MLP neurons of a small language model. Each row is named by its layer, matrix (gate and up: input weights) and neuron, and shows model dimensions 0-191. Each number is 128 + 32 x the weight over its row's rms, rounded and kept within 0 to 255. Numbers have three digits each. A neuron's up and down rows have the sign that makes its largest values positive.
After each neuron's rows, "fires on" lists the tokens most often at its 100 highest values on Wikipedia text that the model never trained on. A number after a token or word is its count.

L4.gate52:163110124105142194143136142107095121094146112108147107091112081127095102138127112142148121148083165177134125184178150040068126115141133161137124166088123111153141118124089139129122152141105062155189188089187156173113138119139130092153171104175136126163134095124101162164094134202187145129102120159142111154143062187137070165121133079155100158116096080127057162144181091186140108084064146164124142126186172118125127132160086148151191091094126096122134100125138155122159116148113121111193142133169082177124182126115123147103197148075080081144194161102093053119159146113144154089
L4.up52:186133137074103144153133173112102088131152123181091113100143128139177149136096121133153151149108124112094140124138113126096119158150169192181127108082190093172148164129133127110131074113092129192131101130083139113140089108114156153141152146148130133138066078113070066113155199085107138157162099114166105077140161158094204154117154081162096187079082107174115060041088109128135158195153108105140103127100152073126144106151113094124148156128060156077090134133162152065125157098143160139101203175141134146185131171153131156104191115132162153134135098129109146106145110108139087141
fires on: "0" 39, "1" 30, "uring" 6, "3" 4, "8" 4

L3.gate297:142104193124098124109065137143080135162091086137158143143160107070174228232109159050112120099099133062105125140098146115157159104138156088107114129115129096133119136144145124091130114125067189177125157177096193118132109152139139179120089100072126160124155091122170089166133140162157085082093137147139107100123117108190224174097089116113069109167117127129122115152103107103105153112177086130153065143139100091111151141118110157071126133141130091137167190122105094109118107148120133164104125146151131124075101094096165176197089178086114147122089104117178146120116181150092147172
L3.up297:170115164143107122150107127105184158129086120155138134086176144143146172141137152140120107172154100184187095111109134111182157149111101135109121121182128099145182130160162104138121119141109112130083140159157141153130195141136091110101055170124169083094183096129093148132143159102116142157122124160104134156167197162138104135121119137127147110113113155138138057120146155045126208075107157155069096156138109082072137138092124122146130149123081131100108167080127116135141130086084105146100182160136154111136164134053118126134111162101092132134103143213138120112137136134164086146
fires on: "r" 30, "n" 25, "ward" 8, "an" 7, "g" 5, "ph" 4

L7.gate92:108119196126135077130159148122118091158161150124152218088112066131167087118173105106142103184170118156118092067207139112065133122140161159111129183161152141139080178136104182101118130151085126094087125118138174064091124139181133155097124104138145108151177095140141101123119135096113158136106160158100116188178146166129151125118160086088082210119120144101106176133186101179190074140079083109112186142164092053127139084149160116175107184103131090171145128182157187058144147083116088135168134171198100145120109091116110162102134189126140100138169121111142115186123095117148177149
L7.up92:125085137129134094162132138161118118119137121100191138117099102084117101104110172134156118134165107126156134105147145117085177064174186142119132129121133185141181067134140147097129103085102080165160083143099128117192116116206135140159101135141143152103161158163137161126157175086094165084097169148109158193196138175106086142127107111109102138123187074091126128104080144148128124060112131106115187159157129058136075126126161204137144167196058117128164167108154151112158134104109141119082113131121114115142111122128177118175138217096134155122079123115103136104160131124146108107
fires on: " |\n" 100

L3.gate229:160111119136129114165124153101120142120168147119170104076072136155118121202064083134122145179159158151128163103060111140121097147132132104171148079112135145141119103099134112154117110101144103119125120218137121104150107145117121123124104157133153159143106160134147153071081182103193060128178176128128135098161202156067067150173204114122078166118155093106172110143105140064108135113140127151122140127144107138114199155084133098212124181065099122131186109135161112164099100106134125102177084099112082122174108103099144184145089178118167105105069166091106143131168122160106083103
L3.up229:124136079117149169114088134115131097157147135078167093143084144114098102205068103158111127201059109120138150135135029094106110161093111155100161119124147156119091116141137174131122133131174114076138146157080080131135118126154063183119129111112115125153128194169138135136112149152135140110127158145142143107148173171113092092106141047144172172131141077123167069178137104099161105147158146139104161128223143157129159134096169113151116149096109142117145132143106110131105124143144129089166073169108149105140133081105124186109122150133118137121091178169115194157159140090117148102
fires on: " played" 13, " club" 12, " play" 10, " football" 9, "ue" 4, " Play" 4

L7.gate190:191111153070138086155157141163121119169119131139155149133135103152121107135161121079129160161133102087155179088118097173134094130118142127126131129105090138177119228141096089119161115103165127150116137192150128169175106106166058120111166067133110118086186087120156134212087156166124091113114201174141143186149134137096149164132163120093102134131160196091114140107190165106170134138092114117103140124095072122160136154188153125139159093192119087141149119126152096123143102089169118119168125095132174137070079080147164169168154132125151087119093092128113091216097113057160086128
L7.up190:131130153127153086134087115090163172080178134158145110107146224110085110166185097197091142191082168106093119141113089127099121151121133182114088092186187130083129105125115134134150105148115142149089084191224143115091124142140094075124119082139124109172125060177120117129134170097111100132116186130190057188128109137091147096097132133101130115132108166118164130142129159084151098174108114133042147081133142112162085139154138083205169120134122201144109153102181157130123141144151142076133068163145144165130135155100111121185161087124114166096140130114129129116128096162131170117
fires on: "ot" 41, " is" 9, "p" 8, "b" 5, "ong" 5, "oin" 5

L3.gate182:094187110083157097150114100174122154142161138118095138089134135155117141082141143146157125074141161147063118113146163124109104132072170172107148135137137081132098111119115085119089189136078184122088172135108125168162179112129114173048176126165119133182129141141091170106141169197142121121168148113187045118076132168149148114133123064111176124037114146168127111129093076132179100139073122116191154138110144167094144101197075096128172171147074155167117150134098108169158146105165102127130135148111148143138119118079145159150177148123070146111203147090144176146130162143181176111
L3.up182:075122163124123130135107078126158141096112085145145155134044148097085131099174090148096124128114094105149091133065113136143098046109137128108103125133114132105124108124136105135115131094081091138101132111097141111103154134169111097103099130099098107176103119120157091170154116172140207095197130142071155100187119155128198125152148142141119145148127126139114153065171160096163143139131110167115117132131090134137139128134114197124114072171180061153090101063094189161145120146094167134110174118169120098101137154156134154162090144169129095124190139125116128089046146141061120172
fires on: " so" 14, "p" 14, " on" 11, "es" 9, "orm" 7, "ided" 5

L7.gate220:140121182186095142182073106113108146125151118148116168144113175128074109139141088057157166139136157096143177095070191070118123179137140126145148125101115172098164185169105123149150127067140143157127145094080198153067081088171103072128118135130095088133137143094120148132090089176073132125159129142155091108142132121124112108098132151096147092197139072121104147176105091193104071174139116137177155126131129115072150111073157135157141153132150137144162126152110049027108160118131122177134089113139103075146111167120126068111122192136139120129150180123083152191176151136136127094
L7.up220:119158130123132125145092130071127159177135171113075160068153052079138136144161142115060188136149082139132054141109099078120184106154129077113136151127129112153150116177102175159169108132144131135078126121115130129092090122148135118147079136100130138138168121126125074184117100139155095145127173153078120117181142135165102190107095155130182152133121103200080155169117128119135114102141148164104076156112130166169128109097141096070092175123160095184130158140151130198110114158128166111136161125146114073083111188067058111078095157148100155118107111147099115191193164057160144098
fires on: "ater" 22, "x" 12, "at" 9, "ock" 7, "ad" 6

L7.gate162:170097168149147096180137123161121096129128132197145142121154116090143179168126103084179132179141142100218171149101120146108128164111124098144068126084068079180126121099143177097185164158124129168150195192141101208124129137109135145125135103083114145084151139136109098154148133164093094121164135130105164164075088152071155126179199161075097146094126174143113143125156073122125141096141153143080142159125129169115097208114107111110162123100095104162190079072148079062182094118132133097073098079103133109126131072128110114105114123113115149113144134133130077161122145124098139154
L7.up162:102112116062164149100182169116132114138137114102140124099097134148136172163142143073098127159100065133203106146114061135125101152142133165178126032133182082157104152134071099132179083134148130071141111207163057139102155100168088090138094135085085140097134144165140124133096120176096141122147162110098136087161129113126150105070157140084137172114120125151100084107101160096095145190216158138149094106139115116115145168113101093124112181134201132101160163118123124093127088090153140108090159085144111130104145119168120122174079114133110155130159157120101086110142114092127124139
fires on: "h" 17, "p" 16, "f" 7, "b" 7, "l" 6, "fl" 5

L3.gate39:099080107091152116139086159090108128134166122093153127147159137169120230100123115114113111121157115159135135153132145102166204069112110104143128055091130230168080135153146145082121174133144112127151087134140126124192143163047128188121091156138109094156139129121168109109113129127099098131153156115070134163144135113108126092108135118093156116100138152112135081112125135121093150123179138131092149178133161165124189123102106107109058101105168134125165166143124151135116106145112185101101074078185164158140167080065148130141102117049162125130170075199149111103136154070125173155
L3.up39:127140129112141160156121160141132133154160146083133127062083116187103083107146123107084134152144121143095112163098182152133141130099084142143183071151128116158110175118182122107141139109122115152097103176131134114104163091090071104112175170112157127153135120142168109136177112151104084144162156142117124161138149156097152136139136079147148144164153175090147119072118157211105132117075122139109175079119145162157145153090168106148118130107158128149181160194128156123088160177118140117135090187136065126220132145146142121135135147140104108092129153190171115184077110166127229130
fires on: "in" 63, "id" 8, "il" 6, "ad" 5, "ent" 4

L4.gate313:152092093072096091169139157094094148102177124113140141136173162138067135167136098132106106128142093124108150154107127161072108131129126055115113150070094108161119134142105162156132117137116099063095086114100197122131096085050175121114066103139141154149119134159201151167113149105131089112108171146139091173111148142046146133176076109056149124159175106151099055152161075152145132122147130168069183104143200151137126104094069151169165152111113147101175086117190100180124100186118119071157096124109117109156126066160099084153161079110085097125133133124181119194121121181142165085
L4.up313:154165122131082143137106113146167128120122128137158153123150128165137163081067154105149128150144141157126092112129095197087090086115122125108120121211165159172114132171126135096157138211073084125167119130124202079119092114131110077098101095073177158143099132177136107103168133134071111123149121135090212136092130188049160046125096138116106088157085148087133088169122145120129164144101123143064163172125105066158103127116163092179143100163080141115165170061113180139162127192082170158119100082091115156140132088115104156190162108126118170154130115148153113109105128091154112171
fires on: "et" 43, " |" 12, "ain" 10, " is" 8, "st" 8

L7.gate236:118088131100118127152213147111146105112158099166146156168130063172125171150195103124108119156073100202140133157091128140104101149186170170118105084170207139172044125165091052096171140183127120153124160131182145163062170075136114097146096128095116133120125183071130100158144101112133147103147198168102130192107140084078135088123084152097129136147150183103123100108147135104110111131078128082130102162143147117169095192171132142125101159121173113091164109141172159090102098109117151102145134159161160087098092105106117208168177100123121099105081120118100123152101192082130165134
L7.up236:118173085104089126139103130136125151078134095052119056140126150173141151105093160118122125174130090164103173127148160113111121106062155149093168105138121092109152115156126077168080161144142176129105100141107092077072182120113077164153181137114150172130115160150097164178099124176121074117138110141137135161102206150073163094126091096102175161169171146147091123079160082121137158183125187173153159132137146121092108105152173112204184127143074132139176126085144068083106063095150171182120151119136191138158105130130099116176137131130174110107114152102145164189082130188048067182
fires on: " dis" 38, "is" 13, "t" 10, "ul" 7, "iz" 5

L4.gate284:106151131137136147131129145145147150148131119164071124166191039099098149177089120101096123155151111155160183148064141121163115148131137180150122160136073115108147091170132078112104117120138098087139181135128101073121122137075129136113093151099116169141157134126116185160127134173128155062185176148106066136077125130174145169126142090135046144170111149102191102159127183152146132141112149133110153172115149115180114170119162195128158111197083057135185084174105136131088125176124142090101095158109133104175161105104135129142150207075177129117105129151131140167190155101154135109
L4.up284:093111174114158107122128115070151115093107049127169092119100127157097147161126153097115109147136085146095140137167134107126160132142101154117162145083151139130058127159112100087183141112076116173085156150191168118100180170156126113105147047080118109081151173096197182102156128153070165084098149134084082149104111131144051151104154052141128146158100098155148142153154173128125134104136116095089137147131169169153073158092106170137083080100182088174143142140083094142017124080146104150120214138154183100121144181109098164165172131194138144105116172120131105128082130132138159131
fires on: "is" 20, "ig" 16, "ard" 9, "es" 7, "ie" 6, "old" 5

L3.gate139:127079111078080152098137114179116094123114154088128149142133108213068143108160182101115109123171103145096148197144118130115116111127124049106129104160118127158128102114171109148128192091197123072074141085146199103114128170110186170071078123091125134054104123127142085081148174097110157121072170143096147136139129128116175070142105163108149100122108174096121117161156083111149158156135123082152106129115101094146125086117148127149109172171092146111108134127138110150090099133090072176114148099092084165146100186076117154080107065157101127100148160116112153152156120143154088146
L3.up139:110127155135067108130139149157117103132129167071107083125100160171090146108101146096141145098102096104147147161146143101096155153104167164115117123196169047144084157134148095166133134118092146040095158165160147103092154163120158111048157115101137075076172106198128146161144094086077104147147118154148157171082185160133115128125126101112092125080112146079100153132122152112148178170085099145161084087136133174109142133203128172135126174163089191096157131159100121139139109116139155082129154155101127090085140125206085157129130101118141089148112117100100178096132108108124089130
fires on: "m" 24, "ch" 16, "am" 9, "ap" 9, "erg" 8, "M" 6

L7.gate53:136120128120209132146138085146129126173115115107129145129075104231114063146122113139170107143175072133120130078154128140095124098148117074177130166090145140141172180070139150077155096107110152089099106156158084132126121081131159127102112096113133138119136162095139121136157076112120131143141142137131118068092130140079108126128167080096139106171127141160159119103136124117105145165141146142093168094153117139087140087105156166125100155115135125147165145150119078098083079102120058089140055096098122091121120099100133156125096142152040109113126105013174122189081142073103203120
L7.up53:158096115123135133089126097077143192088155139092115155123095102118128126149138112108120142131132139189100116110175159197048150152103186130150109155158163154151075111099098119131068145128093072115130153113115157085119164116142113115119178122127084100099114154070172112146098103073157136122126151136198137154094160108148175106094178082145162141122141177129133143117143120177142198081157170135107088113119171107108077088183110171132086123167115155139125169179087075156139096173152185085161134150121158128068079140103083164163142130158156085160098098076137151154114160092171131139
fires on: "-" 30, "am" 9, " con" 7, "m" 6, "ther" 5

L7.gate5:142169159099139105165167168171093120145098139085149159101084097198168120153142146093110125126115127090153182130117175092103126107046123141131152144164087075085135131160102114073128113132101174182109156132194099143154120149175124126169183082103073131170062090134080070187121114107088076126110145152191132164123131087121145150150137092110137156094111135090087093151151117147159072132109157186120149150112143122093041119104072143101116172108129097150124118134154158097127081138170175123138100129137130137156148119116152182074067118123118124130121068071179171172129094121158107096
L7.up5:115144143150053107168107095144100176102084094144132071147088148146083127122104175129110090198053097086143172186080143137130100163077101131161146123235143083119143164151109149101107122143158152143127118129159081162073149204192106149118167157113094184158171174148157099118129090086077089103194148126082195148205157125142149123143128181091127192156095198125130133140120110140145126151130119141101144085127144124045111125109164074175101166133101113096160132149112169130138118154104145101121112153124112105119131133163164097129136112132148121146113096124090131145147137096078099138
fires on: "l" 23, "el" 17, "ul" 9, "ov" 4, "g" 4

L3.gate0:102124121195140057161038106190130168091113091103143143122121151145146141143140183128128123116110127131185156109148145104110115147099140096118080155103083112120125086088157089070137118126075054112088131198113133151155133141098103155108162146138138146147141131153118103128042101114152180098210148124137140100117169048189128166141094168124073099071146122122151159151148093132130128123111129091138136205182141112096099097119133178105158134099186172111149169112145134129115107101145164124114113103161138095149166092105165157175114128173166120101152136073115149151079116147090081169
L3.up0:108113102148121056118100088158112149081088097141109111157116130124124117120172184128115165112108138159142105067173152124142189108128101149120064122106098107148118092132121191068133100131176153113133173141204147168133085112079101156102124119092169163090154113153154095124081150104142168137158079096123067079147091125165173141138128136134059116100180108177125219181117186115116062147110114139144132136168175079166085132133094140125143105160140103128121183117135130127162152102131147197144175145207120113149209178115104070141105145147111165172121160121141116112104159105164109096
fires on: "aim" 16, "red" 13, "ess" 11, "form" 9, "te" 8, "ose" 8

L3.gate149:151120143121100062128144206117141105138081169140118157113191058088097145089109119137143079136151185134136080142176109116148137108055167135113171143110110177150179102134109165176136078186152150115137122066187179148097179148130119140146134099076125097143117111124146146116078118155129155114181175129166115155174126131140149121119094127150140176115021082120099138164145046077126078101146172138130103100211067056191093129154114137148193100124166154129146137139090162175100117110152144177148128107157163089130133065118122114038123117121097083116172130118095135144123137104157184155
L3.up149:161164083131059144092123139097140134110119126141129079136083164122123121109145121119160097122114093105133100123058155154161073160154159169144116164113188132124156118156120116160157138134101165114171065172146120136143136113155180121113140143145134116134154199149128097111172114079148128165134037098168103143107072133137141086116168128151166163156198094174154146094042160148120101091128150184143051151144154115162131129121118178158152077121111140143108135128091127095156128124062048138071199121091030126128126111127121110118154155120115110215134047147131110100133142150109127121
fires on: " time" 30, "al" 8, "b" 7, "p" 7, "1" 6, "3" 6

L7.gate48:147153193125166129158102171152098088137137121155143095095147106127098131097126062147122148079138148115109164136130144099177116141057146109122110103100102150116124168141139119159153095106188079084052113113135108159094130150152105156098133122057104185132043113151069146144117142149095089133150125133130115109148193076129185121124147127098056136133101066122139110186165070114137123179171132162082080168127167095142115156132129100116160131125123160190133151123073119134101184166143170107154119137157111102078105070115109173170121111205119131112109121121096195114152090135185119120
L7.up48:095096118164195104090130091120119139163140143090054088134172147166149096173115154121053235107111141136111141126168164163162073173076103154173087102144135111158146077112094120122111147129066130180086141154103120093138183135108195118162160180157149074087089079181133106179080104084092113165142154134132131130128108131114071132123107138203148134201095134082097104092154145107131080165118082150134120136119074131080086107135109143131148108122182126177159097143125145152124076118115146127108122145107155124136180138136118117117128158103120110109149101065164174116158175168116143164
fires on: "if" 37, "ou" 14, " s" 10, "ut" 5, "th" 4

L4.gate128:120149163103114142138114127157195135185114153103062148072158097080128107067072178125140149124160149114149112122109104113143127104101139146158180124109149112120114102157131067084101143182129123134135145129119158140147153117082125189176144161088091164097137134166121130139094055161151085094139183161154103141128150117101121095141104138167004175148070163085136095112194160097135112112147150132103185115132144134182088138153140131080094148120139117195176070082153123101100099086162139141149123144140117115115178110147153170139170121148100068108088122143120161185141162095160184103
L4.up128:118154088130143175101110188114133101173165111109098115149170153126096126079157158123093132119159193124038077114142131110187104059123148131090126081092143082189149095169122157093112189150158144122132136141146153098088154192110156124219123179132146089095136137181148093060119145123172140122161112100188142074130124173116140151128080125141109155145116107137143121085183128087133091157156096155109116099128119096089100116094116083093141100136128118083114135147138185095065102061128134178197110190120130112059102132109079157080106144189098121130172129124130104187119129098112144111
fires on: "our" 17, "ress" 15, "is" 15, "re" 14, "ig" 6

L3.gate265:126063086114095127156114130099138130180140085152164152151095093109128147122128146107141142148142090184166098091125109101183122090155043125154097163112134184158111112127140159130197104112066092084134060157122129149128044193155125122158110163134100118120129090098076145132120120166125158145132155152131109089126117109180081100153119123091145143097106099172151096124119086159086071147129140141097176154158118139120153164114107101115102088132165188145127088151128114107146104151137093079091146106116171131137124103161137134134135070079161077116117171189104134100164081131139111131
L3.up265:183129104130084126129131129147108145146157128092118102093092127096102158178096143095147086102109117070096158099116139131079097125160157120116065106173098105185095126103169148084125140164119129095173102174111165094161162132089149188118125091121128148180076174131065136100139052069086108103174134123130154102115170130102088100148105097157179099123104144106128150191179087081091153094214155161150101124174128179145092124161162084137143133048125201117164147185146134145087113140145158154099045187109115105143110139146148126142089131128153180118148114216137183160141132094157113194
fires on: "im" 14, "ep" 14, "ant" 13, "ction" 9, "ution" 7, "ad" 7

L3.gate178:135086124149079113190148111124161185080128158091107118094091137148171107199109104101101090230092088086160157172096114174109052159208118095128068093112116142104119094081155148179073111126154093091166099152078129118115125173127129164099168067178076117177123157134106174133145108105108096106132165133062150097147189128122071179098127154126137147134114130159134135174182086100149077120151137109131090150174103126165138126141123071151132189071140114153194094145126144147136112144147104143153092158169089136088109109116138140166099161105120127108122150095098112160221080161142112131
L3.up178:161110109106093154154180120110119100104117118097168089158136158140106130121066131118063127129123201115115129143181144167118065173118142163119158097172065134162122152104148101089149164163149122068131129127152094098140066145161165145127120066155102148099104125165126110089164168117144133091120128085110057123153136055109075103168170109071155179112147137036147069172148086074115101111096149181137144147140149152165135132117140105162170105142164174118129130127180118129184170136116097167095168148163113130105083040132171154111148102126156186135136188116094164147132099151104123221
fires on: "-" 26, "ant" 16, " /" 10, "ag" 8, "ast" 7, "ad" 4

L4.gate165:096155139127169076146125126150131103100139153126118197095200164136078106141110129087111129164144157133140157109116132105094142106167106118153174149140148209119120140109167072089158096116084052140080129159129124126165113140099091128126114173169094152087110134094114094145145157186163114170142174157123125095132109146103116136141095156133105158172057179106119073090155129117161213113069179172116133137103130168154120170159122185131160120169123067166124172114158085115120070153115095094122152092130138167127168135148146162176204116135087077101181094140040160151117096176138159143
L4.up165:104135134109098093115159083114207185127143137086135108130179128069091162144114130098153126138136121148146128151148138109135103138109097126158111127161135139129113084113161107144149112163095127130129112138138133146063099092158137122178133149109214156072070143134120091166154125066124073146127110138150140209129083145120172175111086155079137166095102145148120114136099131143126162138153161163158134141132134137190125095161111141118095112168140039135138155023172170136084126099153115113114143124100101195173105109143149161092177097155176110131129116149057175089108105173092174150
fires on: "-" 25, " co" 25, "e" 14, "vers" 9, "ens" 4, "is" 4

L4.gate152:159113208121118137161092079161124139134135155136205085094150048140140137134063255138113099121117066091138160150133149102097149138182135160126142112112126130130102142149119099100097076092170146100133200101096083125113136117129139067101119091158171084171141099096162172113184132104102138119220170121138197205134125102109153127121117152147130116182102155082113150145155121155126151166169136142095132170148072087088094158148156177168086060136172088074144109116105125084114093138127109147159160170127151112167101086156100083101118100119142129139156114149124138156127142130138105117
L4.up152:150109176133115153134138146133128121141056101098197102140185146186153139118104152075123109103144177156193092117138160110131148099181146197134126132153074100172130067153174156112118163146093117174116072119104100135113143132075101141154097161082203115087157135155152136143145140097115141056184159111101137144108136117131093120146141120080124105084106145084098074146107088084141148136159120098147123113145092165106088120167170077174077129194114120174205180141119128102123095174128158169118072134094176151160100100159116073136126101098132092129137157131120139132136149138099125118
fires on: "h" 27, "em" 9, "e" 8, "in" 7, "um" 7

L4.gate187:111069112108132112150117187147141120141056081133133118144157172134122113203128163096141056107131122149097104103069191119197113104110156121126129157152117069107143153085113097173099122148076104091094129139117151109122126116114122102108107063142143157162123063071098104090200111174114131174109121125149094129164092117118162108120116154144091118109111088165092171116170149081116103193130145127112101130114085058158116156116168100095149086108190178085117148115089141121119150139120113133132148145120136154144115103179137186102146067139140085142127083160105186136118150153085038173
L4.up187:139064107129180135113117164101152067120152166154149126126142140144127160137090181084066137117091079149119130116115091160161121148132134172148094093147139141144041154116106154133106131060113185124089126180085161146159123183110120157144098105126083090121110070159150154064138158162191139147136100075155097079134131103135152145092181144093110101206096129095192143142077152131153123183194147066108104160112104120140103140122117149144133122100177144069162094158101144165154131105182146150171183135148128135075116085099112148165054103192169178134103138149137058122115146131141104191
fires on: "fer" 13, "or" 11, "om" 8, "oci" 7, " Pal" 6, "ig" 6

L4.gate261:112106172131123102116129119167164150174113124142119137073144131097137169097118140086135107153137176188087189129165132087185158124106162138101152126137163163163145080165154122108077160112166162121200164081139103136125161141082131156071100128145141112112125142125142132145080135163182137122176134146091083131156113196172145081107081148130087094115112103134156084172144148081088108160117106061188100137165071127119139127067082151040132115139148108126166192121098143162133159082175148075114144082159182140169128194120159204098069137085162168114127144113119174106121138106062156114
L4.up261:165100138073117111147063167152116088144149119097119111106108118130156160116136178108158118113149150149092058131083148078118069167163129149069198096146142135161158171171134130127079075165086122076175112161149142124108148137168127118089120190129148140064134131147116082174133134145135101141147121061142149066175162110137130076078130154149154060175150138131157033126087125145149122145103171074187072116094141110125094085101164141144112124109165090085145150082142189147077111173164038151159142130147146078146122143158156151126133064114098137145141109148171149149131117131111145141
fires on: "g" 39, "i" 8, "o" 7, "ig" 6, "n" 5

L7.gate177:116146104110114100108105179187208100143145118195124155126124147087174120128137146118094119099079199107105120230066153159195168164077111124072109132106181098171152057109105122158161153110119061153091091116194166156119168096106107156167142107184093193121229171146133122110113081113133121090149120108130132134137157149158110119093137140138120151092139090122099125129129105124105133131116110137162078153119119175136150199164087086144101161098197090114132182087159142077135131110147153143152130123152149189095167134146174150116127118136083102144192152109093100130134171162161189143
L7.up177:146121151127094165112176087146126122156127061107183123182035101169189117105098106068201138088134109123100065126123127136142198118069095139135095139115133120144151189161101137135114134161063146095147131143140151167154166136144127096111079184149107114113139200140181179105127154126088114158077071089165150181101123146107127148085150108110166148133168118111117109066080167126175143114074146176102092103135170187112137131121138120160121142158124154172148112144166184095155109111131111123108147163152053140168101135187067141191156097125105105131144123124068124150101143174079180076
fires on: "3" 15, "u" 14, "5" 12, "1" 11, "6" 10, "ol" 6

L3.gate70:144071147135095114147071128121118102111091090130148135147149152109096161097111139131149115128179078181088163138074115072089171116090130076130139119187132107113121060076109072090093109134083082101096093133152108125139049205133161163124093113139143154116108143106174129182144096157165112115078160114113077141108140066130091203138142125117172199121124066108134080121060107099137171174111149122074145159172141183099099115118149129128126159182105101129110151109113119129094097198137083148089162079127179121157183148147146135175135148082150101098170085158109173200081131154116130103
L3.up70:105147158111118073144124117161121119129176173177105150100150085071157147167087150138128107108176187140149171172098090144144126161060094074161131056093115166091095176125085128062177094124126086168115131171034118119097172174135118102184089170193102108138066128126119101112149124159106134135126159122101133153127113106131184138170141154134145142149111082149156044105144168164123126136127102132118162157167182101142054136076091150116141108128105150137134120142144134115121097107154158150114106130168075152147105075131165122173117077107162116121132159170114136147106131098098121148
fires on: "in" 29, "un" 22, "r" 15, "im" 10, "is" 5, "il" 4

L4.gate109:088161142072111097118158189123133122150123144136084119135166107085177115129159109120116148072117092129130125138129134115167161137086123139075112090082103107120150194136098130119173116172139076099160175116095148166110156110122140145136160121105138079153085181092180133197091154185084183087067133156113103109184132105092162153113125098146149156129102074097077143086151084168131036144133131121150181121169069093157111127145169176169144153141057180127083080124169175083143125119186131138139121195155160117124113157161103203134093146141113137104130118147085160158132138075127173076
L4.up109:113069127100109122106157179155107139136125102089163080115114138180153188077112116094146108070163124127102134135123097109082092103085087077121089093062117178038159124110152132104141119105145114146093131138075173125119164082121167153084141200161085143088075223097161144142142146186099147136103104104151144134174126142142081140120171085109146109125097071148132147076129129063101136164113119144141129131102085130164067125120171169173139132107110147143064067135124141178156143143118104177188146113111124069154179095059126137108124122123099116153126184113124099098081119119187177097
fires on: "1" 55, "2" 10, "st" 7, "3" 4, "0" 4, "4" 4

L3.gate183:138094169127134128133117191187100161125145150081071113120093090107123171143120048112145120148092111115090109094141083121121067074086151119104067137156099138146131186153129177168109166140112118172090109131151155130127072145091077127160073125112102141125123115157111110126106146114125098071097175129128084070140142106135176181099100164128095131128110102156144143209154091103148115082198121126093119135129133150124162133133129190112104181094181201168152166087112138083047094138136144172130099179152101134133149145128104174193083055146084099108117131110165094137164153094171137112
L3.up183:135092153167121141101121130112147137154088091109110190094157105046154147144126113123103176143135156114085127122146150108173147157097083149074146204132103104111219118148108185125141154092178122141093161083137135093109161143133136104134151166081119109116182063132181140150129152141167185192097141139151127165142050128101162128124138065154179132063116100165062020191116127150136123158173149166116193102098128203084105096130129129094132197127105098156161126086137160129130065206146097169124039110134149163176120104146157110102153127137136109101139069148115130142122083129179132115
fires on: "est" 30, "all" 15, "p" 9, "0" 6

L4.gate0:098123173086117098131134094140135101159124154080151122130124089131128104189144131151164122156084105098115126111115124124162213144100130124169115145107172046160165208165141096105151077136134121172154111112091121106109176135154086118079159159097108161156112138147127126106141123191076162065107148186103066112204137114141135155111102156192115083123112100120163141151140114155076141182114131129167138109164104076090094144110105071140159159115094109149191126141112095138168153075144133058157116183127154134161178060186080155118052124162155109118142116136072150090156152097059178144
L4.up0:141178110082128102169125109148137159171103103138108107149084143136146105165159116112116143087087101102088121055115101165144065229116233147094139044121103105167144149166104099108119110196106151147191172163100108071094121137125180189148189097082102204164108106147123133114100095094130102135176130113110109077094104143067164192118100127131139083084137119141140143123160189130151109114109114174125158097138139123150134133163105095136173135091124143128131152162126152133158111161175099114182066120136165153108105080117129111166090120092158119123134126138183128116156160093032120134
fires on: " " 20, "ad" 14, "im" 12, "it" 10, "av" 8

L3.gate299:111112134078135121137119100181142142128158204124155165124106161133154159077110100124090131147093176145144062137103112165130117116138089117140135105132137167138143131105117122088087092133104095144097137198169145116122181137155103120148182133179105122127134183120136136144091066146166116091142150134110116122116116106168070150108101091133148110102089091130124058123152139158098161085147076153130219165163151065195134183142149112067210150161158097184124141058118136111097139057126121084141095142184068110119070124117149174091189142165113095080167150130070132131113142085171168140
L3.up299:112187071115111140155151067136161101118197147124126143153095132092134149073142144153171121154082151144112177147136148130090187168139112117097170098075132152143142107168129163082098096154140119185139130125062138161138138099163062146158136109113085149180096163194150148148069093136123120119159114156161072121141160139087114125119156171121133115119130118126127135145110077138090103137124141128074069111170105114139111165177052171170100103096149043148122170133085088139153203160168072145139144102139144171113139129116101152081086132097093142110127174151020133142122102056098092155
fires on: "is" 27, "as" 22, " re" 21, " th" 9, "atch" 4, "y" 4

L4.gate151:108097167097166155070100110057129081118102101110135085118126147118107181085125154114122094111136119179080146127149149129138122123175125165135190116156156171175142075109105134086110124124120156123114076190164181141205121146146091153123153127122138143110126189089165150128085145161170125122108148138106108129077132142163138122149116084060182059130066163115092137111120171072114113149134096154126146149126129134137062176128120121150093124101146123092138135120108062126119109078095194160113143119098178114090100151130149105147164164145131056112201066111174140202133181066153150144
L4.up151:069167143126123065143145102113181148126167152139116133114128108133124116139138109103134149116100129173139085147159089122123162125120155115148088136176113109121128136120108135137085120230185140102075128131008079085134146090115139074138135101137144155095123131171132128136102155202091108147119139149179082172134129169131124107178107096104127133143165117161084073116129122072054111154169127157083113155156122132151064167138097099133155130143172162123102105134117132119091144119114107132099135136145127160120173081156091115138131159196157101133192108155098154192098146145051216063
fires on: "us" 80, "is" 9, "ent" 7